{
  "vocab_size": 32768,
  "doc_mask": true,
  "dataset": "wikipedia_en"
}
MLP neurons of a small language model. Each row is named by its layer, matrix (up: input weights) and neuron, and shows model dimensions 352-447. Each number is 50 + 12 x the weight over its row's rms, rounded and kept within 0 to 99.
A block is one neuron, or neurons of one layer that tend to fire together. Before each block is what it responds to, as a language model described it from the Wikipedia text at the highest values.

Responds to: Middle digits inside decimal coordinate or statistic numbers (e.g., 46.342'7'78°N), and first words of wiki section headings or table headers (History, Early, Gold).
L3.up360:51 72 47 28 40 62 50 44 49 54 53 48 48 40 45 39 46 42 58 35 45 43 60 47 75 47 44 46 33 41 22 49 45 52 43 24 37 42 23 55 57 32 65 33 36 52 48 44 46 40 54 59 32 30 36 64 29 17 41 46 33 60 77 53 46 52 49 62 62 40 54 75 54 59 34 46 44 35 62 44 54 67 60 62 42 71 53 53 54 61 52 47 57 54 44 74
L3.up451:78 57 39 61 70 39 49 52 58 61 44 53 54 55 58 47 32 54 46 45 74 27 68 53 45 40 45 46 47 55 37 66 27 47 59 61 35 51 21 66 18 40 41 55 42 57 48 49 55 29 53 64 54 30 65 72 64 42 44 57 33 48 69 52 53 47 58 57 51 52 74 62 58 65 47 31 57 43 61 58 48 55 45 54 51 75 52 56 68 49 54 59 47 26 51 39
L3.up716:59 63 47 39 38 53 53 50 48 60 79 57 68 31 46 50 28 46 52 36 45 47 74 58 33 55 47 40 34 60 47 61 49 54 65 46 64 49 27 65 42 41 48 35 58 48 69 48 63 62 59 43 45 45 37 50 63 24 50 40 58 45 46 72 42 52 81 50 55 48 60 48 56 48 43 70 34 49 73 40 52 58 50 36 49 65 41 60 56 68 50 35 63 39 73 49
L3.up857:78 68 49 67 48 49 63 40 64 76 55 45 36 39 46 46 56 50 79 36 52 46 67 57 54 54 60 50 21 55 56 49 59 60 34 59 39 50 48 70 56 43 36 44 62 50 77 65 75 56 70 52 64 50 63 53 53 43 37 60 54 61 65 44 57 38 55 46 48 54 37 84 42 73 39 53 58 43 60 56 54 53 46 61 67 55 60 61 44 22 46 48 36 50 48 47
L3.up1004:52 65 37 40 52 67 50 38 63 53 49 48 31 55 65 56 36 48 59 47 46 61 48 56 54 68 46 65 53 58 44 30 48 44 61 66 58 58 31 54 70 63 64 61 47 62 40 51 33 48 65 52 55 42 63 61 66 32 52 43 54 47 51 32 42 50 67 55 60 42 43 65 45 43 58 59 47 58 62 51 40 63 54 38 27 43 42 44 55 47 60 41 45 06 63 42
L3.up1914:52 46 46 55 60 27 54 58 48 59 17 54 38 51 45 31 47 62 62 18 28 58 34 60 43 44 48 52 57 48 43 63 45 48 45 53 67 58 50 48 47 53 65 68 45 30 42 32 47 79 42 67 51 46 54 61 50 45 41 41 54 22 48 62 60 47 45 40 51 52 56 43 42 56 59 45 59 48 75 44 54 50 38 61 45 64 66 47 62 59 52 57 51 33 55 48
L3.up1988:51 45 51 52 32 58 40 50 43 67 39 35 54 54 55 43 59 56 68 31 34 15 39 43 26 50 48 47 59 47 45 46 55 51 55 67 62 58 38 49 53 35 46 59 52 56 47 57 47 47 44 51 71 12 48 43 51 32 44 27 56 30 59 55 49 63 34 66 53 52 54 60 49 47 55 51 55 55 36 49 59 52 33 60 48 72 36 35 59 62 66 46 32 35 56 56
L3.up2045:44 58 38 49 57 33 56 31 69 38 35 50 46 44 55 35 65 43 54 38 43 45 53 65 47 61 34 22 53 33 30 47 51 63 62 43 58 54 14 56 70 45 77 61 43 51 47 58 57 34 63 36 48 55 63 65 50 60 38 66 47 29 57 53 54 60 39 47 55 58 44 64 54 42 40 39 57 28 65 44 34 56 35 44 46 61 80 78 47 44 32 42 59 51 43 59

Responds to: Hedging and degree words placed just before a number or amount, such as nearly, almost, approximately, about, more than, only.
L2.up432:35 40 47 58 44 52 61 47 37 73 74 46 39 63 45 52 40 43 45 50 53 54 48 54 41 59 59 50 47 50 28 57 43 63 59 38 51 28 53 55 43 60 51 37 47 32 55 61 58 36 71 57 60 32 62 45 68 49 35 68 42 46 54 46 44 43 70 56 42 72 55 74 39 54 62 55 43 22 65 34 35 40 51 51 31 57 59 52 25 34 43 52 57 47 59 64
L2.up615:79 64 42 63 64 25 39 55 55 57 61 25 68 50 65 51 45 58 52 34 58 45 46 56 56 68 48 48 48 57 58 30 64 47 26 57 40 42 49 47 21 49 73 35 41 53 38 55 52 62 38 56 54 29 80 59 57 59 36 46 57 65 58 39 29 59 32 34 52 40 52 44 58 61 55 37 36 51 45 68 30 61 61 37 40 56 56 58 52 57 46 72 49 41 34 62
L2.up696:46 53 29 69 45 43 44 31 54 77 76 45 45 45 47 52 61 61 41 37 29 54 31 62 51 41 38 54 50 59 55 46 53 76 47 59 50 64 48 61 42 42 56 32 49 57 57 45 55 64 62 52 57 23 40 42 54 45 34 48 38 51 47 59 56 34 42 43 69 57 71 58 83 53 60 49 62 55 63 65 32 23 47 66 40 53 51 57 47 46 58 47 52 19 42 58
L2.up850:57 44 38 51 44 58 56 52 73 53 43 59 52 32 42 14 36 55 46 21 49 34 61 54 51 50 40 52 43 48 36 57 39 52 53 67 27 26 39 46 45 46 81 63 33 48 39 54 57 32 37 63 45 55 69 56 50 64 53 34 49 45 51 70 38 62 42 36 48 47 47 56 61 52 34 36 70 49 64 26 28 37 44 45 40 82 48 67 53 27 38 57 60 40 57 65
L2.up1077:31 42 53 67 57 46 70 52 40 78 40 54 62 53 66 49 70 30 72 45 53 36 39 55 40 52 44 54 45 52 63 40 56 66 62 42 29 63 56 61 60 50 43 41 51 56 41 48 44 33 65 47 46 55 57 45 42 49 26 62 38 57 45 53 40 44 59 57 47 64 46 55 60 49 57 39 28 50 58 37 50 46 64 59 39 56 47 56 48 71 50 39 56 47 52 48
L2.up1602:63 65 43 36 47 62 65 51 54 39 42 66 45 76 57 36 51 44 54 53 38 47 68 53 64 40 66 63 43 51 34 50 67 43 59 43 45 45 66 41 56 37 54 42 52 64 23 64 37 56 49 44 65 20 97 66 75 37 27 53 43 54 32 51 44 56 63 67 56 56 46 47 59 51 56 50 42 48 52 58 64 55 59 29 54 51 50 57 55 52 31 51 63 42 56 46
L2.up2190:70 34 57 55 38 25 42 49 39 48 55 48 49 50 53 50 37 50 49 33 68 48 71 44 38 49 42 50 44 47 44 61 65 66 55 26 61 53 56 82 62 70 39 41 49 31 56 65 68 35 44 59 43 45 73 59 65 50 34 39 48 41 65 40 36 28 49 41 52 62 46 66 38 54 57 44 53 44 50 55 33 57 57 48 51 52 69 36 50 46 29 55 51 45 43 54
L2.up2228:48 33 40 53 54 64 54 48 43 61 62 46 38 53 52 52 75 32 42 44 29 30 64 56 48 67 49 59 66 64 40 56 35 78 69 27 57 44 47 51 57 42 59 30 49 55 45 72 41 39 39 62 58 46 78 47 73 58 28 57 47 38 48 54 38 48 53 35 50 54 76 60 57 53 66 54 43 47 65 44 59 31 44 47 36 50 38 52 59 43 33 32 32 34 76 38

Responds to: Fires on "an" right after a verb, comma or preposition ("was an", "as an", "provide an"), plus weaker hits on opening parentheses and "New"/"San" in place names.
L8.up2173:58 55 51 58 66 44 53 46 59 50 52 51 64 55 64 40 63 54 50 34 63 40 47 35 56 49 44 48 52 72 52 61 20 48 27 29 68 49 43 39 55 41 68 32 51 26 62 47 73 51 53 44 65 34 69 41 53 61 44 38 45 41 46 64 35 53 65 63 36 32 38 71 59 19 40 53 70 47 47 41 53 68 60 68 36 42 29 55 62 59 63 64 65 41 62 45

Responds to: Words that set up a duration or rate just before a unit, such as per (riders per day), next (next decade), one/two (for two years), plus year digits and dates.
L8.up1176:60 52 34 52 49 50 62 27 58 61 45 63 68 40 46 47 50 59 66 54 64 72 53 56 39 57 29 56 58 63 66 81 44 68 53 48 52 45 54 54 57 60 68 36 62 46 31 49 56 47 60 49 73 42 36 40 46 43 57 48 58 52 46 66 57 33 74 37 53 62 47 37 58 44 32 61 42 26 40 34 53 57 38 69 53 52 33 61 35 52 52 52 66 36 88 50

Responds to: Mainly "per" in rates (per day, per second, per euro) and as a word start (perpendicular, perforations); weaker on December, by, Supreme Court.
L3.up357:32 30 26 47 36 53 47 42 46 57 60 55 77 58 28 48 46 64 65 59 52 54 50 60 66 31 43 36 33 67 53 56 32 67 44 41 63 66 37 46 25 44 70 40 49 44 35 33 43 39 45 59 30 32 43 70 52 43 48 51 48 37 68 52 45 40 46 41 45 61 52 63 68 67 47 52 60 31 71 60 59 60 29 59 47 60 67 50 44 68 52 61 29 57 56 57
L3.up668:49 44 36 46 58 47 40 43 71 40 45 41 41 54 50 62 49 37 36 45 57 62 43 32 62 43 39 70 47 56 53 55 41 47 49 58 59 43 47 59 63 47 55 53 50 50 60 38 46 58 44 62 45 58 66 37 55 65 52 61 47 43 41 70 71 44 54 41 52 33 78 43 50 61 45 64 45 41 42 53 41 46 30 52 63 55 40 58 59 45 41 71 35 34 47 66
L3.up940:65 45 40 50 56 42 45 54 53 53 49 34 58 26 49 38 58 37 61 25 55 64 42 62 37 41 47 50 55 57 42 55 36 53 52 55 41 63 60 41 45 44 73 62 52 42 39 47 54 62 48 51 41 48 58 36 44 28 57 62 61 37 59 46 13 62 65 51 59 70 43 35 42 47 35 57 36 49 68 52 63 50 65 49 36 74 23 51 55 68 46 42 67 51 68 66
L3.up1097:55 54 28 34 44 61 47 32 16 65 37 65 39 49 39 42 35 52 35 44 57 46 60 54 39 34 61 44 49 56 59 46 27 64 51 52 43 63 41 75 61 44 62 60 58 49 53 71 19 43 54 34 68 39 43 39 55 50 37 57 35 45 46 66 52 46 70 51 52 61 54 41 65 71 84 52 58 16 56 45 51 33 56 28 35 53 53 45 58 39 55 48 41 38 30 45
L3.up1305:57 45 34 40 37 30 48 41 61 75 45 52 33 52 53 43 65 43 50 22 62 47 31 35 32 34 65 42 53 33 34 48 41 24 40 52 61 41 30 65 38 55 56 60 52 64 47 63 41 53 54 54 62 24 66 51 63 57 55 63 42 51 55 53 55 43 61 37 44 49 65 52 54 52 49 43 52 41 52 50 47 42 36 47 48 60 45 60 62 69 35 45 34 59 47 46
L3.up1389:43 55 37 42 53 50 50 34 42 46 50 30 30 65 46 49 57 56 44 33 39 59 28 23 42 59 42 48 39 48 54 46 31 55 73 53 54 53 59 51 54 39 70 47 20 43 49 51 27 61 52 28 56 29 65 32 45 64 55 39 77 18 36 61 67 58 49 60 74 57 58 54 41 62 59 70 47 46 74 54 38 69 56 60 32 55 31 49 38 47 29 46 50 56 64 40
L3.up1598:67 61 47 56 34 44 44 40 30 57 43 41 48 42 56 35 56 34 48 31 73 54 50 64 76 50 54 23 73 61 60 40 51 58 50 68 56 51 79 58 53 45 70 60 40 38 53 45 45 58 67 44 49 24 48 53 55 53 34 66 68 58 55 46 44 29 60 52 38 47 33 41 51 67 54 55 50 62 53 58 41 43 40 56 44 52 41 54 50 42 48 41 57 63 43 42
L3.up1912:61 66 25 70 58 40 70 30 42 54 67 25 41 48 39 46 38 51 38 40 59 62 47 49 64 43 36 36 21 73 64 44 56 53 42 39 28 68 67 49 71 44 49 55 62 52 63 59 50 55 49 33 44 27 45 55 55 36 33 53 38 38 56 41 55 53 66 52 45 51 46 45 58 56 46 63 52 39 60 52 60 58 33 72 48 51 48 64 58 50 60 46 51 41 45 50

Responds to: Single digits 7, 8, 6 or 9, often a number's first digit, in tables, scores, dates and weights, e.g. 7–5, April 7, 94kg.
L2.up29:65 54 12 52 62 69 42 37 58 59 40 39 56 63 43 49 54 46 44 45 48 49 58 59 42 51 48 70 36 55 64 55 52 48 57 32 63 55 31 60 32 57 39 66 46 26 58 45 45 32 39 54 63 40 62 65 58 65 55 61 56 34 39 42 54 29 45 43 46 57 69 62 73 56 78 52 54 47 50 31 46 57 60 49 54 54 55 45 34 61 47 54 40 54 29 40
L2.up84:48 41 41 28 41 38 61 52 42 53 52 33 45 76 64 42 30 61 58 38 55 42 59 76 34 66 30 35 56 57 57 52 52 54 48 52 54 37 46 42 68 43 60 63 45 56 55 57 60 40 46 56 41 37 42 69 21 55 24 47 44 49 53 50 46 24 56 30 55 74 22 60 51 54 43 61 52 56 54 60 44 78 40 57 38 64 56 45 39 55 58 50 43 32 45 45
L2.up167:45 59 42 40 54 43 40 38 43 71 73 73 48 72 54 39 63 67 46 43 68 64 53 69 61 78 46 55 53 64 55 64 40 45 38 60 73 33 56 57 45 72 42 49 34 42 41 55 38 47 53 29 43 29 55 63 45 66 47 69 41 52 43 58 53 49 40 46 59 62 49 53 52 53 64 32 50 57 55 27 57 54 34 40 49 62 49 56 31 43 57 53 53 45 47 62
L2.up196:63 55 30 50 36 74 72 48 53 65 66 34 63 53 58 60 48 74 43 52 47 54 43 47 61 57 42 62 46 63 44 38 69 71 44 51 47 38 75 44 30 49 59 40 50 44 42 39 54 18 24 35 36 24 52 58 59 47 47 71 63 43 26 37 22 45 64 64 42 61 54 61 39 55 58 62 54 21 51 55 38 46 46 53 45 57 50 43 54 39 66 54 43 41 56 59
L2.up318:40 45 46 52 49 21 46 46 46 60 49 36 68 65 65 53 41 38 64 45 51 44 69 63 45 75 47 28 50 70 55 73 42 53 56 49 48 43 52 34 53 45 54 60 46 59 38 50 39 42 53 55 42 46 30 71 46 55 33 32 55 52 38 51 47 64 57 57 43 55 27 56 46 49 57 68 47 37 45 63 42 49 56 30 38 49 49 47 28 41 49 41 37 36 53 52
L2.up916:45 53 48 32 47 44 67 64 43 53 45 54 51 57 37 34 32 64 64 30 44 43 48 66 57 43 48 53 73 47 49 56 46 49 40 34 65 29 39 59 50 27 57 74 38 46 71 49 52 62 55 55 49 48 62 65 50 35 48 40 68 38 58 53 37 45 57 52 40 65 42 51 43 57 61 48 56 49 51 30 56 68 53 34 36 55 63 49 66 68 54 63 43 35 30 58
L2.up1094:39 56 44 46 28 38 49 49 49 69 45 61 37 62 58 42 32 57 69 38 43 38 71 35 54 57 52 49 59 54 40 56 71 45 45 69 59 37 64 32 68 37 68 68 51 60 45 47 35 59 52 27 31 41 72 51 41 52 40 42 49 39 52 44 37 38 52 64 55 55 40 78 43 73 42 68 56 39 53 48 45 55 26 52 38 64 71 48 42 62 49 44 51 29 41 39
L2.up1962:51 60 44 59 54 62 43 29 56 39 54 72 45 36 53 56 45 57 55 57 57 52 54 78 37 46 54 43 44 67 62 68 37 66 46 75 43 51 47 52 29 47 53 58 56 51 44 48 49 67 30 55 58 42 44 57 39 31 50 62 73 35 53 42 32 58 43 58 61 49 77 53 57 65 59 84 59 49 48 56 48 48 77 51 28 56 27 49 45 35 67 47 61 52 76 58

Responds to: Prepositions and conjunctions opening an introductory adverbial clause or phrase, usually sentence-initial or after "that"/"but": after, when, if, before, according, by.
L2.up206:38 66 63 37 46 51 49 38 82 53 59 35 53 65 52 32 59 63 38 53 46 65 50 54 28 44 60 48 54 51 16 63 49 70 59 43 60 86 74 52 51 62 57 71 28 29 83 72 64 52 69 37 50 29 75 57 38 52 45 34 71 45 32 61 46 58 64 41 68 67 60 40 57 61 53 61 45 43 76 31 31 45 56 71 39 63 53 36 43 49 33 39 41 39 48 46
L2.up261:60 60 55 51 50 49 45 38 70 51 46 10 44 55 49 58 57 56 60 53 67 57 40 45 53 33 56 52 42 29 50 20 61 62 46 53 55 62 55 73 54 83 27 47 43 43 51 53 52 33 40 60 63 55 57 55 30 53 45 57 36 28 60 54 41 32 62 45 68 43 40 34 48 63 74 56 52 50 48 61 26 39 54 31 42 50 58 62 42 29 61 49 23 57 55 46
L2.up677:36 64 50 36 50 64 42 25 57 57 39 43 43 58 46 42 61 71 50 52 70 60 40 61 40 50 47 47 77 38 49 63 55 53 46 58 39 55 52 63 59 27 50 80 46 29 47 40 62 62 46 53 61 50 58 50 30 62 60 51 49 44 42 55 34 69 65 41 52 57 61 43 70 78 70 33 60 45 71 38 61 47 31 51 35 56 34 43 54 48 53 52 34 40 62 37
L2.up1030:58 63 46 48 43 64 43 49 63 55 48 41 73 65 39 31 51 51 50 51 44 57 67 68 54 52 38 56 47 41 50 55 64 56 59 62 58 48 44 42 43 19 48 52 52 67 61 36 69 58 50 52 47 46 51 60 66 74 34 46 74 44 34 57 30 77 45 55 65 37 37 61 70 73 59 60 43 38 68 40 45 45 52 34 55 52 41 50 56 24 23 49 30 26 62 57
L2.up1075:47 45 47 34 33 49 43 52 44 60 55 47 57 61 67 45 44 58 30 45 56 57 39 50 48 59 59 58 52 48 39 43 49 53 59 65 46 57 54 58 49 39 37 64 46 46 67 60 55 55 72 45 59 52 48 41 38 56 37 55 19 28 39 66 48 43 52 72 49 27 62 45 45 60 76 61 56 47 53 41 42 34 40 33 55 46 48 52 59 40 34 45 49 58 44 30
L2.up1361:34 63 45 56 45 68 41 17 74 47 61 63 56 79 47 49 68 71 44 50 38 68 46 47 65 51 45 28 63 58 39 49 61 69 42 57 27 47 59 57 60 57 37 42 54 60 40 46 62 43 27 51 34 39 44 48 42 38 42 38 35 50 40 51 45 45 68 57 53 40 64 36 59 49 48 23 51 37 53 54 30 54 54 34 29 61 38 38 42 44 63 46 62 42 63 66
L2.up1774:29 65 60 39 53 25 42 37 55 54 42 56 51 79 76 43 69 37 61 42 42 72 45 39 64 35 50 48 65 54 50 51 55 66 52 54 51 36 29 59 53 56 54 62 40 58 61 55 50 42 58 54 55 26 57 69 63 53 35 53 43 39 56 56 40 44 55 58 66 55 39 68 45 58 55 54 36 38 59 70 50 30 54 62 43 62 22 60 28 48 49 35 39 44 33 51
L2.up1909:45 54 77 49 23 39 49 22 49 43 44 37 57 62 62 27 46 59 41 49 87 51 64 73 63 55 51 62 34 58 44 78 30 71 59 53 62 66 57 71 58 47 46 49 33 41 56 79 65 44 63 51 68 50 59 58 45 48 37 63 35 37 61 66 36 49 51 46 49 54 58 61 46 79 55 53 33 42 51 46 55 54 53 76 49 51 32 59 55 45 66 46 46 51 61 41

Responds to: Temporal words opening a clause, mostly sentence-initial "After" (also "before", "when", "once", "prior to"), as in "After two years" or "before turning".
L3.up54:61 67 40 36 47 71 37 32 56 62 29 53 46 54 47 39 55 51 31 57 42 64 63 41 44 42 40 52 68 46 60 47 67 47 38 41 60 60 44 63 51 27 63 56 51 47 46 40 38 48 38 42 62 40 54 49 60 40 41 44 47 37 47 57 50 71 61 66 46 37 59 56 61 53 60 28 64 37 74 50 43 58 44 51 43 55 52 48 47 60 58 48 54 55 51 39
L3.up62:51 47 36 52 30 62 41 57 53 41 56 46 62 58 19 51 74 43 22 47 63 65 50 39 32 74 49 47 52 48 53 65 63 35 36 43 52 46 48 70 38 40 44 60 47 50 43 48 75 51 78 42 52 56 66 42 67 44 56 46 49 52 50 64 42 57 36 28 46 67 69 51 39 67 52 55 52 57 90 29 54 41 36 54 47 66 45 64 43 39 28 50 50 46 63 39
L3.up766:56 48 33 42 44 46 66 38 62 67 57 34 43 58 44 37 51 39 33 44 61 35 41 58 20 23 42 26 54 44 48 47 39 51 35 72 46 62 46 79 32 51 50 56 50 42 60 60 60 40 67 35 68 34 45 59 69 61 38 51 35 48 50 52 65 37 56 53 57 48 61 64 51 59 57 46 68 42 56 44 31 32 51 53 48 55 48 38 62 41 42 42 56 39 57 44
L3.up1251:42 52 18 61 49 46 66 45 50 37 66 56 57 55 36 53 45 68 52 57 51 45 62 54 41 38 42 44 55 43 59 62 42 59 52 51 42 57 56 57 50 60 66 73 41 29 45 45 44 52 35 62 55 48 51 66 56 54 53 71 32 38 48 65 54 47 43 41 53 48 47 47 61 68 45 63 39 37 69 50 34 58 34 38 25 58 39 43 43 44 62 61 33 55 46 24
L3.up1594:50 53 59 53 31 59 67 48 67 54 51 63 74 49 63 47 45 42 36 40 56 47 46 50 50 64 47 46 58 51 48 68 46 63 43 40 35 48 44 61 54 30 42 44 33 61 47 61 56 58 72 55 80 32 67 56 56 25 39 65 65 55 37 36 27 44 58 70 53 32 71 59 45 57 70 45 35 18 37 48 57 45 40 61 64 60 50 42 46 36 64 62 46 63 34 34
L3.up1681:65 47 70 31 32 54 42 43 68 58 47 44 55 46 38 33 52 42 49 19 62 63 49 44 47 33 52 28 44 34 53 30 35 54 53 54 27 64 54 50 39 30 49 37 38 29 53 36 61 50 40 43 63 44 50 66 45 75 47 46 62 36 45 50 39 48 50 50 37 55 48 48 59 46 70 46 42 59 66 69 30 27 37 38 42 84 39 41 66 44 61 39 66 49 43 60
L3.up1805:47 45 28 44 57 44 46 53 74 48 69 23 63 55 34 49 44 69 51 47 41 58 52 53 32 48 44 25 52 49 37 47 45 46 50 46 29 31 46 63 24 59 63 67 41 50 64 68 71 53 57 60 52 39 52 60 57 50 48 58 48 43 38 58 27 45 42 36 57 65 64 41 57 56 27 41 51 54 68 27 19 67 54 48 59 52 68 51 50 55 55 41 47 44 70 38
L3.up1923:69 41 63 47 36 29 41 46 43 48 48 44 41 49 52 38 48 54 47 50 53 65 64 61 68 41 55 50 65 50 53 70 59 39 51 43 46 49 45 44 63 45 45 55 53 41 86 59 51 50 47 44 38 35 38 56 58 45 43 52 60 39 34 46 34 66 45 59 68 63 34 65 40 68 39 32 67 56 53 52 42 67 41 43 54 56 49 46 62 42 54 44 29 34 64 51

Responds to: Last token of a sentence-initial phrase or clause, just before its comma and main clause: "In 1989", "From this appointment", "Recently", "If he dies".
L8.up1222:81 62 40 49 65 27 63 55 24 48 35 68 45 67 48 45 60 81 61 45 41 54 55 44 64 85 36 29 50 40 36 39 51 61 31 53 44 49 50 71 59 47 64 55 62 43 41 58 58 46 49 46 61 34 62 40 49 40 37 57 31 53 64 57 58 44 60 41 39 68 49 76 46 64 71 35 58 47 68 63 72 54 43 62 41 50 61 37 53 67 63 73 40 35 64 32

Responds to: Words just before a number or amount, mainly hedges like about, nearly, almost, just, more than, plus weaker hits on an, only, colons.
L3.up147:53 54 53 47 55 40 33 69 49 45 62 43 51 69 58 53 49 47 62 41 67 57 49 31 60 51 55 33 47 57 57 64 57 51 57 23 50 54 59 45 50 63 51 49 25 48 58 79 42 52 52 46 49 33 67 68 53 79 33 56 32 67 58 44 33 42 45 61 45 46 59 64 58 47 41 50 33 40 46 49 41 45 42 36 31 70 49 50 42 70 42 61 32 44 39 62
L3.up163:59 57 39 42 39 52 53 65 50 32 36 41 36 54 45 47 32 50 56 34 48 62 55 39 46 58 57 41 46 60 77 39 50 62 58 45 71 37 46 52 26 44 67 53 51 46 50 52 30 41 64 54 57 26 53 55 52 59 37 65 45 49 46 65 49 54 57 58 47 51 68 52 58 60 46 42 41 33 58 36 44 50 40 57 46 57 50 57 52 45 45 75 60 18 61 61
L3.up498:48 66 21 79 43 55 54 45 82 58 64 54 62 40 51 52 49 47 61 44 40 42 44 70 43 60 47 61 51 52 50 49 49 46 60 54 46 55 47 41 46 58 45 34 59 57 37 50 58 52 66 59 57 37 56 35 79 38 58 38 42 27 40 59 31 52 39 51 93 40 57 50 51 51 48 50 37 47 74 68 52 17 37 63 51 65 39 43 47 35 38 37 54 22 59 48
L3.up949:37 53 44 68 46 48 40 54 49 63 54 43 57 55 60 45 41 64 59 61 45 47 67 45 52 23 42 22 27 52 47 53 69 61 69 48 63 54 64 45 45 48 46 69 44 42 42 44 44 56 39 39 59 21 53 50 67 44 42 15 57 41 45 56 56 68 47 25 57 56 76 77 52 67 59 58 32 58 59 36 52 49 45 31 48 31 47 47 38 40 42 50 32 40 55 42
L3.up1027:41 48 36 81 38 60 45 61 42 70 58 48 52 41 70 34 65 56 50 58 55 55 39 40 63 57 37 40 37 46 43 65 53 76 49 49 56 57 20 66 25 41 53 40 40 39 43 48 45 58 54 46 48 34 43 40 64 46 46 38 58 45 40 54 25 41 32 48 50 58 54 75 79 63 73 30 41 46 41 48 47 22 51 46 36 52 42 43 50 72 47 56 53 55 51 39
L3.up1258:51 54 40 52 61 47 53 43 78 41 64 43 26 64 58 36 53 41 35 47 30 62 53 48 59 92 37 33 54 80 45 70 62 64 35 49 54 53 38 45 32 66 82 55 52 48 41 49 60 60 50 53 50 33 56 44 45 42 32 74 42 72 52 43 61 54 62 41 49 54 55 46 43 54 57 30 35 52 37 45 61 41 39 59 63 56 50 59 37 41 53 43 33 48 53 57
L3.up1832:53 53 27 61 53 61 50 52 55 49 44 51 49 60 42 44 61 58 53 31 39 52 39 59 42 43 62 51 50 59 40 60 59 47 46 57 28 40 44 56 72 46 64 51 53 35 62 44 55 53 45 63 53 43 84 40 54 61 39 62 63 62 44 44 74 48 36 36 41 44 58 55 62 44 47 57 61 70 77 39 60 57 38 66 53 52 38 56 43 62 46 48 32 39 69 55
L3.up2125:50 80 38 36 45 64 39 64 50 53 46 55 41 45 30 24 50 45 54 46 72 59 57 45 72 34 50 51 64 46 53 77 44 49 60 46 49 37 48 59 42 35 57 49 35 43 58 61 36 56 53 54 54 54 65 64 50 53 33 51 39 51 38 48 56 41 67 58 44 50 23 52 49 55 59 38 54 54 30 56 70 43 44 21 33 54 43 38 51 72 69 50 53 37 49 59